From a checkpoint of a small transformer trained on Wikipedia.
Architecture: RMSNorm before each block, rotary positions, no biases in attention or MLP, untied embeddings.
MLP neurons of a small language model. Each row is named by its layer, matrix (gate and up: input weights) and neuron, and shows model dimensions 298-361. Each number is 128 + 32 x the weight over its row's rms, rounded and kept within 0 to 255. A neuron's up and down rows have the sign that makes its largest values positive.
A block is one neuron, or neurons of one layer that tend to fire together. After each block is what it responds to, as a language model described it from the Wikipedia text at the highest values.

L2.gate824 [177 138 109  95 192 142 119  99 101  60 142 102 102 123  88 141  27 159 157 134 110 130 128 156 119 126 126 129 103 141 127 136 114 138 127 145 144 105 108 146 158 166 194 125 105 121  54 111 116 139 156 147 162 140 157 117 121 110 131 181 152 123 159 140]
L2.up824 [104 137 133 189 189 124 113  99  91  95 167 126  98 110 127 148  89 134 167 185 207 174 128 160  81 150 113 136 119 147 129  66 126 146 102  85 162  71 123 124 143  98 127  92 119 114  99 143 177 126 143 171 136  89 162  99 102 124  96 162 137  71 165 139]
Responds to: Verb after subject

L2.gate64 [113  98 131 171 158 126 129 108  53 134 149 100  98  95 167 105 110  96  96 111 125  82 108  94 107 128 175 116 155 115  74 143 108 121 105 153 160 172  62 114 162  99 129 162 140 134 111 155 129 134 122 133 104 136 130 151 121 134 117 105 149 124 114 149]
L2.up64 [127  83 113 119 135 126 182 147  89 153 202  97 141 108 143 116 110  64  88 105  86 110 120 109 130  95 155 158 135 126  89 162  98  81 126 130 166 153  83 154 145  67 155 152 134 149 101 199 152 134 137 124 152  69 111 135 119 117 148  84 163 118 148 169]
Responds to: Pronoun-shaped tokens

L13.gate31 [172  78 171 118 117 139 157 153 151 126 102  91  90 197 124 116 130 154 169 133 124 143 179 172 111 102 125  99  87 144 134 206 180 140 131 164 118 132 113 161 145 170 151  89 143 134  82 156 116 161 164 114 155 166 127 167 128 192  81 141  97 114  89  80]
L13.up31 [142 180 168  47 161 133  88  65  92 119 171 157 140 192  77 166 204 111 149 133 175 160 122 112  55  77  77  72 105 188  93 170 157 106 120 120 108 150  74 113 172 139 162  85 104 131 133 148 152 108 111 124 143 133  88 119 149 145 188 128 143 156 180  76]
L13.gate108 [176 120 125 101 107 115  95 130 108 137  88 123 153 113 117  61 190 180 120 105 156 149  98 104 128 122 153 134 159 185 144 159 156 127  93 100 122 133  78 118  84 150  90  93 121 182 151 166 101 160 185 120 119 149 103  96 183 147 130 110 178  63 148  76]
L13.up108 [140 127 160 106 124 173 131  86 110 167  88  73  87 116 115 144  73 110 114 159 198  70 143 173  78 117 100 166 119 156 140 224 128  81 114 126 120  83  92 118 125 121  75 124 118 182 120 116  96 106 102  75 199 111 110 108 149  78 162 167 131  92 175 125]
L13.gate111 [183 104 118 140 107 128 128  87 116 124 135 130 151  55 143 110 140 162 165 145 125 105  97 166 111 102 171  84 108 111 160 124 168 125 128 239 156  89 142 128 111 157 148 173 140 171 143  93 177 200 163  99 161 144 159  92 179 123 151 201  61  70 139  88]
L13.up111 [171 164 122  92  92 113 137 129 164 117 149 123 120 105  86 163  97 143 178 194 154 115  99 129 128  94 117 135 157 135  68 132  87  88  82 153 139 113 150 123  90 111 132 135 114  91 114 109 114  84 166 149 159 126 142 165 141 102 145 153 173 208 109  96]
L13.gate315 [139 152 104 163 112 105  82 146 205 148 166 128  72  43 125  74 123 143 121 181 196 138 136 137 130 112  46 140 103 152 136 141 110 108 117 128  47 134 142 171 103 106 113 149 147 134  84 151 120 169 143 151 134  99 177 184 142 194 102 151 117 111 113 167]
L13.up315 [142 108  84 154 136 145 136 149 110 159 130 121 196 174  74  98 116 131 154 144  93  66 138 130 144 143 132 143  95 169 112 207  88 142 164  87  58 121 155 107  77  99 151 108 127 101 110 108 167 159 112  93 144 139 159 118 109 141 107 143  34 162 120 165]
L13.gate411 [109 117 157 130 151  96 165 126 117 119 111 119 164 125 130 176  94 124 135 130 118 114 132 104 105 111 135 128 155 168 121 140 174 168 172 137 138 125 168  99 160 101 126 103 118 117 121 128 113  92 132 134 132 100 114 125 131 145 126  74 108 126 131 184]
L13.up411 [125 135 170 127 123  97 115 157 128  94 116 143  45 138 103  89  63 135 147  70 150  61 143 135 109 140  99 122 153 132 156  96 136 146  88 155 139 139 154 108 170 155 111 125 174 124 166 147 157  94  84 123 165 117 117 119 176 172 140 109 181 149 186 185]
L13.gate416 [124  69 112 122 162  97 153 160 111 103 137 124 175 139 111 127 122 126 120 173 123 128 115 146 104  90 141 131 106  86  94 177 163 113 103 145 108 146  93  94 195  81 112 142  61 113 134 132  77 114  67  81 102 135 139 120 179  99 141 176 125 156 184 191]
L13.up416 [ 88  94 122 167 100 164 110  46  55 146 139 172 100  70 115 154 118 143 141  88 161 189 110 178 136 113  75 183  81 164  99 165 108 210 109 154 136 128  84 149 129  84 130 129 110 156 101  70 156 139 175 138  66 158 131 128 125 118 127 165  74 160 146 106]
L13.gate433 [131 127 134 147 143 169 166 120  81  98 150  94 126 137  86 167 168 181 144 175 106 113 120 137 172 126 170 143  77 150 126 102 123 151 135 174 158  68 122 109  90  87  45 118  51 123  60 120 182 147 116 165 143  84 102 147 120  84 128  84 126  43 112 116]
L13.up433 [104  88  56 156 132 144 126 139 109 141 135 139 155 128 110  84 167  97 104 122 178 162 118 106 118  81 137 123 105 104 150 139 195 151 165 126 131 116 140 136  86 126 182  88 172  95 123 130 117 141 112 110 120 129 133 136 126  98 164 174 199 108 132 209]
L13.gate553 [139 100 153 109 198 140 107 135 113 136 166 101 114 100 204 143 112  93 104  91 132 120 161 116 154 108 170 145 142 113 142 129  97 193 103 123  75 124 116 128 116 128 153 151 128 181 156 173 107 150 116 169 108 128 176 135 167 151 194 124 162 151 141 102]
L13.up553 [100 120 133 147 149  89 173 163 114 162 166 184 182 103 171  91 144 137 139  89 159  88 140 170  84 159 143 135  89 141 140 119 135  91 115 141 119 189 143 140 136 197 129 140  87 144 156 135 159 120 198  83 174 154 137 105 118  78 121 165  93 115 123 126]
L13.gate683 [ 83 106  79 148 156 139  58  94  93 143 124 114 119 170 127  92 121 159 119 142  99 124 119 108 153 169 151 142 168 145 147 133 104 164 160 130  85 102 132 139 142 145 120 123  92 119 162 172 145 135 117 131 139 126  87 108 130 147 131 118 103 146 161 117]
L13.up683 [188 128 155 125 146 111 164 108 116 112  96 115 134  99 103 158 145 108 145 126 111 107 102 167 190  97  83 169 152 178 148 113  85  57  45 111 113 141 134 110 121 170 157  55  93 110 130 137 177 124 156 135 115 133 161 171 136 118 114 135 112 107 116 119]
L13.gate721 [144 147 162 137 102 109 132 152 110 105 150 107  93 175 163 165  99 126  92 201 130 134 152 150 184 108 123  47  91 146 112  68 157 160 124 116 170 144 123  59 134 148 110  49 177 174 157  96 107 109 121 136 122 157 107 114 176 145 102 150 174 134 125 140]
L13.up721 [197 164 164  65  74 118 136 178  97 146 159  77 113 156 163 120  96  86 134 184 121 140  96 156 170 180 109 130 140 185  82 108 141 174 123  98 118 179 137  98  68 149 142 125 110 123  94 149 169 117 192 162 115 120 139 147  96  99  90 107 117 164 128  95]
L13.gate819 [146 138 212  81 123  81 152 164 121  80 131 111 130 104 125  46  93 140 117 168 115  91 111 131  57  61 129 127 134 127 145 137 167 130  73 163 148 123 149  86 140 119 118 164  80 123 126 139 137 126 216 135  79 112 118 171 132 124 136 123 163  97 103 181]
L13.up819 [125 120  98 158 133 137 160 119 105 141  95  37 109 112 163  95 152 139 175 135 131  98 200 167 128 192 136 135  54 144 136 173 130 178 146  80 149  89 135 134 173 148 105 147 116 178 165 150 115 177  93  97 154  84 115 133 108 192 125 118 139 120 147  69]
L13.gate943 [140 151 127  91 107 120 121 127 128 127  50 120 170 130 115 156 194  99 138  75 204 125 110 144 160 133  48 133 140 159 104 179  96 160 112 145 134 104  70  98 199 119 102 113 159 105  97 105 135  92  92 127 110  44 135 149 141 153 137 127 105  95 104 144]
L13.up943 [131 101 127 138 123 116 140  92 119 152 156 167 115 119  84 113  65 131  57 109 151 171 147 120 128 105 143 113 129 131 114 137 136 151  98  90  83 111 132 154  87 105 148  75  75 154 112 108 117 165 161 192 114 118  19 123 160 145  86 126 120 109 106 101]
L13.gate987 [103  95  85 107  94 153 137 197  73 137 152 128  80 170  30 134 120  87 125 115 150 186 114 112 138 145 121 162 163 176 112 107 154 129 137 167 104 141 141  87 120 151 129 152 108 117 147 111 107 100  76 120 116 112  95 113 110 132 160  96 140 121 175  48]
L13.up987 [127 121 142 103 115  84 131  98 127 147 116 125 200  98  62 153 135 109 105  89 163 147 140 149 200  94 135 101  96 152 125  94 143 105 142  73  60 130  73 133  95 163 111 135 124  60  97  65 139  79 114 185 177 140 141 125 135 122 178 135 112 103 143 105]
L13.gate1062 [127 111 171 130 171 130 148 103 128  92 141  81 141 146 178 137 179 148  92 128 106 127 105 168 150 109 180 169  74 113 155 145 153 155 146 147 161  59 139 109 109 124 148 143  95 139 191  89 144 128 170 151 152 136  95  77 189 124 104 142 120  58 124 157]
L13.up1062 [130 111 128  69 166 120  68 108 147 187 136 147 100 109 129 119 106 157  82 112 146 155 139 111 121 167 132 126 104 102  70 162 108  88 170 146 111 172 155 136 136 104 111 117  97 146  93 124 117 118 126 122 100 113 162 104 146 143 137 110 111  59 138 107]
L13.gate1163 [147 112 170  74 163 166 159  57 168  91 202 192 183 146 168 120 128 139 135  66 129  95  85 198 132 176 135  77  66 136 123 117 120  88 164 134 146  78 103 148 118 201 106 129  77 127 113 124 195 152 133 138 147  97 115 153 194 122 109  90 118  88 141 147]
L13.up1163 [128 137  83 148 213 137 129 144 111 131  93 106 148 150 117 125 134 167  95 156  67 114 138 127 116 205 128 110 114 152 134 140 151 136 100  62 113 144 147  93 108 175 135 103 145 103 125 159 115  58 168  84  75 155 203 149 121  86 120  84 159 117 145 139]
L13.gate1207 [128 167 164  96  91 125 180  94  78 100 138  87 154 145 163 123 120  81 143  65 141 114 160 201 165 137 120 116  58 154 118 146 163 102 165  84  89 157 124  52 125 129 151 121  88 149 142 112 177 148 125 107 152 102  95 106 172  67 141 152 186  64 129 212]
L13.up1207 [225 129 132 112 118 122 147 126 142 113 112  77 186 106 150  53 109 142 108 156 111  89 129 191 136 151 149 175 153  97 147 156 111 138 136  95 128 111  39  99  79 167  63  85  73 122 191 156 151 125 102 119 112 126 169  91 150 175 116 125 169  92 184 122]
Responds to: Copula after subject

L9.gate95 [118 126  67 159 117  82 132 122 112  62 125 132 153  85 112 155 147 135  85 143 115 153 144 165 118 109  75 158 152 158 137 126  75 150 128 160 150  97 113  51 157 106 149 161 148 127 131 165  94 158 136  94 138 128 153  96 140 146 132 187 124  99 178 121]
L9.up95 [119 116  94 137  99  80 132 125 148 202 142  73 152  87 103 152 123 134 106 149  99 163 100 126  79 138 173 149  96  97  90 155 104 109 124 156 152 106 140  57 162 150 117 108  99 128 107 132 120 123  67  96 144 111 144 139 142 105 128 126 116 136  65  94]
L9.gate430 [166 131 119  55 136  99 107 110 142 150  85 127 147 127 154 182 115 142 112 106 167 106 145 134  66 134 175 150 144 128 143 151  89  81 124 132 117 150 127  82 122  93 135 182 104 110 141 109 138 129 115  82 162 138 126 117 185 148 174 125 140 169 157 122]
L9.up430 [ 81 129  89 149 135 131 124 149 144 160 155  87  85 139 117 139  97  54 170 107 140  70 123 133 131 114 141 109 124 134 103 130  78  84 143 147  54 162 143  59 140 159 108 101 110 120 172 138 106 108 216 158  92 132 114 111 139 142 107 110 141 134 140  94]
L9.gate724 [ 88 137 129  95  75 138  83 152  96 190 134 156 104 134 159 227 191  35 103 125 123  81 118 116 167 175 141  69 131 133 141 118 130 105  86 149 129  83 104  86 162 136  92  99  35 136 125 137 145  97 135 115 142 133  60 132 172 175 133  59 174 127 121 100]
L9.up724 [188 102  55 135 178  98 115 113 126 131  55 134 174  97 135 126  99 124 123 128 109  85 132 156  95 108 180 106 156 132  82 134  89 126 115 122 175 134  38 166 136 112 169 173 122 126 141  67 137  94 124  99 109 186 113  96  98 117 174 110 190 112 123 218]
L9.gate1104 [ 73 155 100 182 161 143 119 135 159 147 119 139  56  71 126 111 129 130 131 158  62  90 127 199 185 149 189 123 117 110 129  69 136 101 140 107  90 116 146 149 130 119 136 132  82 122 111 164 151 122  98 145 121 129 110 154 138 149 112 126 142 111 151 125]
L9.up1104 [107  93  72 122 140 147 210 145 119 154  96 128 117 137 125 115 130 159 128 142 141 109 158 137 113 104 120 214 214 209 127 112 190 113  87 100 103 162 152 137 174 121 167 131 123 123  49  97  92 122 179 124 113 134 168 127 113 148 122 132 157 105 117 117]
Responds to: Tokens inside creative titles

L9.gate296 [110 117 100 118 118 120 105 106 130 140  99 109  71  87 163  69 128 146 119  84 173  90 151 120 162  76 138 165 134 131 122 145 152 193 154 100  75 164 129 165 148 120 132 153 123 175  88 186  95 119 154 152 158 153 149  77 150 100 136 103 188 106 100 156]
L9.up296 [155 117 144 243 215 151 115 142 147 123 169 142 115 125 104 152 144 118 121 122 151 171 119 142 112 180 118 120 140 103 185 142 160 167 125  89 132  98 121 136 119 107 114 165 127 137 120 148  80  66 136  85  80 150 124  87 144  80 103 135 117 160 125  98]
L9.gate489 [101  86 129  92 158 108 132 194  83  95 104 135  87 128  95 132 112 114  82  98 116 113 165 102  53 174 152 118  83 165 110  97 161 109 111 147 129 104  88  71  94 128 169 106 162 137  89  99 123 119 122  55 151 158 120 111 160 157 116 144 133 155 139  78]
L9.up489 [140 142 108 125 108  45 175  93 134 185  77 117 153 120 112 156 220 109 141 153 114 177 149 122 128 142 131  95  84 119 102  96 130 149 136  99  91  95 128 135 120 117  98 136 155 119 108 154 147 171 183 159 132 158 139 137 197 108 135 164 148 101 121  89]
L9.gate784 [150 120 120 159 127 103 152 161 122 167  76 118 114 141  80 109 117  85 112  95 132  75 116 142 141 113   0 129 131 120 115 127 151 171 151 132 106  87 136 129 118 168 143 143 136 117  76 101 106 135 111 157 100 107 115 143 154 120  74 100 142 134 126 128]
L9.up784 [122 103 161  80 104 104  97 135 124 140 110 164 122 113 133 155 158 100 140 181 126 163 133 146 108 103  40 136  54 159 153  77 128 189 136 116  95 201 167  76 111 144 139 160  75 119 153 108 113 136 126 113 152 168 112 126 144 154 133 165 148 148 134 172]
L9.gate908 [198  63 133 126 123  90  92 176 184 121 126 124 135 136 164 158 133 176 111 135 129 181 163 170 101 111 124 105 126 117 112 115 179 108  98 130 140 104 145 128 114  80 119 108 148 143 132 170 118 128 174 174 167 160 155  77 206 151 146 102  60  92 144 130]
L9.up908 [131 158 142 154  79 116 127 108 159 158  80 106 137 103 163 164 112 100 152 100 185  98 147 122 122 115 168 135 130 127 164  56 173 187 115 135 136 143 141 156 111 117  93 170  87 103 111 107 158 105 107 118  99  95  83 113 146 100 170 147 123 130  36  89]
Responds to: Copula after subject

L13.gate74 [169 116 142 143 145 131 108  93  86  86  97  97 106 158 160 159 112  99 196  94 146 160 157 140 123 150 167 202 107  97 102 121  58 119  83 111 112 204  98 109  98 123 121 139 139 146 156 133 163 139 140 144  96 176 166 158  90 104 159  61 144 156 117 177]
L13.up74 [ 93 147 147 174 126 127  26 113 180 153 139 119  72 151 112 151 130 170 162 139 127 178 176 115 114  77 182 137 121 123 134 167 138 118 115 123 140 119 115 102 137 132 145  52 120 125 136 129 136 122 162 167 166 160 142 132 154 125  88 102 106 125 109  77]
L13.gate80 [ 96 149 126 113 163 155 109 163 158 147 173  56  81 144 167 153 110 125 129 105 140  54  55 112 163 117 173 122 124 130 164 107  62 132 119  94  97  89 108 150 175 114 142 112 136 176 109 121 167  87 138 107 120 111 133 115 134 104 125 141 100  99 155 112]
L13.up80 [131  65  97 128 132 105  93 132 111 180  93 101 131 121 161 131 128  90 116 125 180 120 110 111  86 175 107 104 125  78 105 142 119 152 143 147 195 114 120 126 125 106  87 135  87 173 160  93 107  93 141 116 132  71  81 180 106 131  84 148 151  82 136 101]
L13.gate149 [204 136 139 116 137 113 148 110 157 170  38  97 156 109 128 101 171  95 101 114 119 140 138 106 110 133  98 177  85  82 128 135 150 106 120 112 152  56 139 142  89 134 110 118 113 139 147 114 166 152 161  74  90 149 117  96 130 124 115 125  93 137 117 132]
L13.up149 [124 162 101 142 117 139  44 114 130 135 120 176 127 103  91  24 191 142  82 127 127 114 103 129 153 120  94  92  83  97 130  64  64 131  91 158 145  96 108 129 112 119  96 113 129 143  87 153 133 181 149 150 153 189 101 142 110 101  92 168 116 159 127  70]
L13.gate277 [135 118 120 103 132  78 125 143 110 108 103  81 138 125 128 111 185 124 134 158  95 165 228  83 123 110  50  94 149 109 169 114  65 161 178  96 132 147 159 119 143 120 131  92 109 136  94 127 128 155 145 126  68 135 155 155 115 139 111 135 102 125  81 187]
L13.up277 [ 70 131 180 115 123 121  83 143  85  75 118  83 110 174  61 124  87 174 133 170  45 113 179 123 180 122 128  63 139 149 144 159 105 119 115 137  94 157 140 164 145 122 127 140 149 111 126  62 117 127 111 126 114 118 111 140 168 117 153 123 119 130 173 216]
L13.gate434 [131 141 167 149  80 167 156 138 125 135 107  45 112 101 122 161  70 138 131  86 115 105 115 137 162 146 148 123 108 117 157 123  97  98  92  75 151 161 101 168 118 107 173 140  98 105  67 171 111 154 123  45 157 103 143 112  89 174 134 138  97 143 160  71]
L13.up434 [119  91 113 102  89  75  57 146 119 112 129 145  95 164 131 111 165 145 106  81 117 102 135 128 138 133 122 131 115  77 114 171 138 139 166 131 109 115 133 155 149 120  94 124  96  46 145 147  89 134 159 105 102 101 116 137  93 110  75 190 164 130 137 110]
L13.gate448 [106 153  48 163  68  87 110 118 147 117  68 124 179 114 146 151 144 153 130 100 124  96 161 158  56 119 133 170  94 159 148  69 172 142 165 150  77 175 105  75 150 148 180 144 142 150 122 126 128 132 118 145  99  80 139 162  91 119  97 177 170  86 135 161]
L13.up448 [110 184  91 164 133 122 152  89 127  96 129 109 106 113 211 156 125 114 136 160 133 166  95 106 111 139 243 128 145 148 143  89 161 100  47 136 108 125  53 104 143 123  84  52 153 126  92 131 104  53  60 113  78  91 119 153 135 122  98 100 147 137 140 150]
L13.gate453 [115 114 215  99 108 142 142 132 136 110 152  83 125 192 102 127 161 137  96 147 170  89 100 121  82 131 107  97 100 133 173 116  48  92 128 161 125 138  56  90 132  97 140 115  97 169 119 173  93 192 125 195 109 167 104 125 173 103 148 182 165 131 135 159]
L13.up453 [103 168 116 121  46  99 160 159  68 145 134 132 149 159 138 157  98 166 139 115 161 139 151 120 204 148 130 106 168 188 106 154  83  80 151 126  69 128 140 140 140 117  90 156 154 125 182 118 122 153 147 132 100 166  89 107 189 105  77 143 132 111 133 137]
L13.gate470 [155  89 102 157 131 108 126  91 158 165 126 125 152 117 123 147  46  93  99  85 173 156 114 170  97 106 127 134 200 145 143  95 181 120 134 150  61 137 120  97 138 152 164 105  94 145 119  71 144  81  95 113 152 112 147 158 134 158 126 112 118 159 102 166]
L13.up470 [ 83 137 141 111 143 138  99 116 154 173 130 104 112  94  92 125  97 175 128  99 153 145 144 138 138 155  92 103 132 109  85 115 111  85  87 101 132  99 136 135 152  66 161 126 104 111  90 100 123  82 138  96 115 146 154 159  70 118 145 122 151  97  66 138]
L13.gate502 [141 116 167 166  28 121 107 160 137 108 155 109 153 161 169  95 142  74 137 121 120  95 125 121 104 155 124  87 109 124 131 121 154 125 174 166 168 123  79 105  94 164 115 183  90 129 114 120 177 144 141 101 126 170 106  91 130 130  97 128 135 159 192 152]
L13.up502 [ 94 148 158 138 113  92 159 124 100 204 139 117 150 160 113 178 131 118 150 118 144 172 151 154 115 140 152 116 122 155  69 124 122  96 128 132 119 139  73 196 166 149 100 163  74 186 127 112 127 101 136 100 150 144 110 103 191 145 142 150 135 108 191 129]
L13.gate580 [133 200  58  89 101  90 126  85 119 119  99  80 106 116 139 149 156  74 130  96 156  84  74 110 140 118 151 142 133 121 166 153 134 136 141 129  99 129 152  88 134 115 120 145 133 154 140 141 118 106 132  85 143 115 150  92 136 128  99 124 154  96 141  78]
L13.up580 [151 115 132 129 130 154 118 173 140 180 204  97 163 112 139 230 180 159  91 104 101 126 168  88 118  98 134 118 129 106  73  85  52  98 164 146 116 148 138 103 125 117 149 109  69 138 104 171 143 129 121  62 158 102 158  93 155 181 143 176 102 101 163 106]
L13.gate581 [132 105 143 155  71 147 105  49 101  75 152 111 127 121 117 183 129  17 124  91  85  95 150 146 139 132 219  62 193 187 157 137 143 156 114 146 102 105 104 110 103 147 107  98  87 161  78 159 132 204  94  79 142 112 141 111 156 152  99 161 165 103 156 116]
L13.up581 [109 152 146 110 143 110 112  94  96 121 165 195 134 138  88  95 123  49 186 123 115 134 150 142  72 154 114  89 146 145 156 156 129 116 136 111 160 128  84  95 121 126 106 181 103 151  86 187 171 207 132 142 152 150  70 105 158 136 103  84 165 182  72 133]
L13.gate838 [102 165 107 171  90  80 178 191  83 157 118 174 128 128 138 120 185 129 118 146 107  96 145  76 154 185 173 127 127 102  76 167 132  66 109 104 137 103 102 103 135 152 109  65 163 144 100  99 154 139 108 123 119 109 158  92  49 108 122 128 123 152 153 117]
L13.up838 [118 132 115 162 100 136  99 111 138 144 131 141 181  74  94 134 114  82 146 125  93 142 145 138 102 135 132 123 140 165  95 182 179 107  32 117 139 170 121 145 104 153 133 155 146 118 132 118 200 170 174 119 113 107  73  96 136  95 114 105 135  85 126 186]
L13.gate1065 [137 150 125 100 112 121 125 119 118 111 115 164 111 144 123 149 137 156 166 167 141 151  83 180 138 191  92 161 145 112 106 139  90 146  98 140 118 124 130  81 144  79 164  96  84 140 123 144 134 119 157 114 104 117 101 186 154 135 110 117 130 127 220 172]
L13.up1065 [ 94 164 149  91 103 188 111 110 133 141  98 191 163  98 103 148 123 118 182  72  84 123 149 120 106 163  89  75 152  89 163 135 145 188  52 190 179 135 153 112 204 110 136 191 105 162  91 128 187 131  86 135 148 165 138 139 119  96 119 157 110 135 114 117]
L13.gate1099 [120 160 147 123 103  75 138 119 144 127 123 117 106 148 134 159  83 129 128 185 171 143 142 110 128 102 136  77 186 115 112 161 126 114 189  87 140  74 170 124 180 145 119 118 151 165 115 134 123  91  86 113 132 159  93 167  97  91 118 113 141 119 139  45]
L13.up1099 [136 150  59 112  99  89 112 173  98 129 122 112 148 144  93  97 129 129 186 164 158 159  85 127 111 177 159 158 130 139  98  97 142 161 111 153 115 161  69 134 208  77 126 212 116  69 145  96 171 122 153 110  88 129 137 154  97 104 115  92 172 115 117 176]
L13.gate1162 [102 143 150 129 127  64 158 138  91 131  89 138 191 170  88 133  64 109 140 148 142 129 141 171 158 134 102  79 105 139 127  90  84 100 161 225 149  45 154  45 159  75 149  62 117 172 115 166 211 113 101 120 147 143 142 128 160  81 107 114 155 122  53 115]
L13.up1162 [106 132 155 159 129 127 162 156 138  90 112 140 114 102 120  82 185 140 102 148 138  96 134 119 117 148 165 117 148 134 118 148 106 146 145 144 159 162 156 109 115  86 153 131 115 183 145 135 122 149  69 139  86  93 105  38 116 127 126 164 181 146 126 140]
L13.gate1178 [178 125 131 109  93 160  77 122 136 114 189 142 114 150 163 183 148 125 120  76 150  67 135 142  79  67  52  64 136 153 109 203 119 126 152 139 166 105  84  79  86 133  70 149 115 161 158 108 106  86 101 116 123 131 109 141 134  86  88 189 136 119  79 115]
L13.up1178 [ 75 116 144 134 140 117 171  75 100  88 148 134 140 197 138 130 120 174  66 114  65 147  88 119 113 149  95 141 157 157 129 124  56 161 120  55 104 137 191 117 114 138 143 105 155 179 102 122 153 132 168 112 140  98 182 118 105 132 175 146 151 163 125 155]
Responds to: Title-start words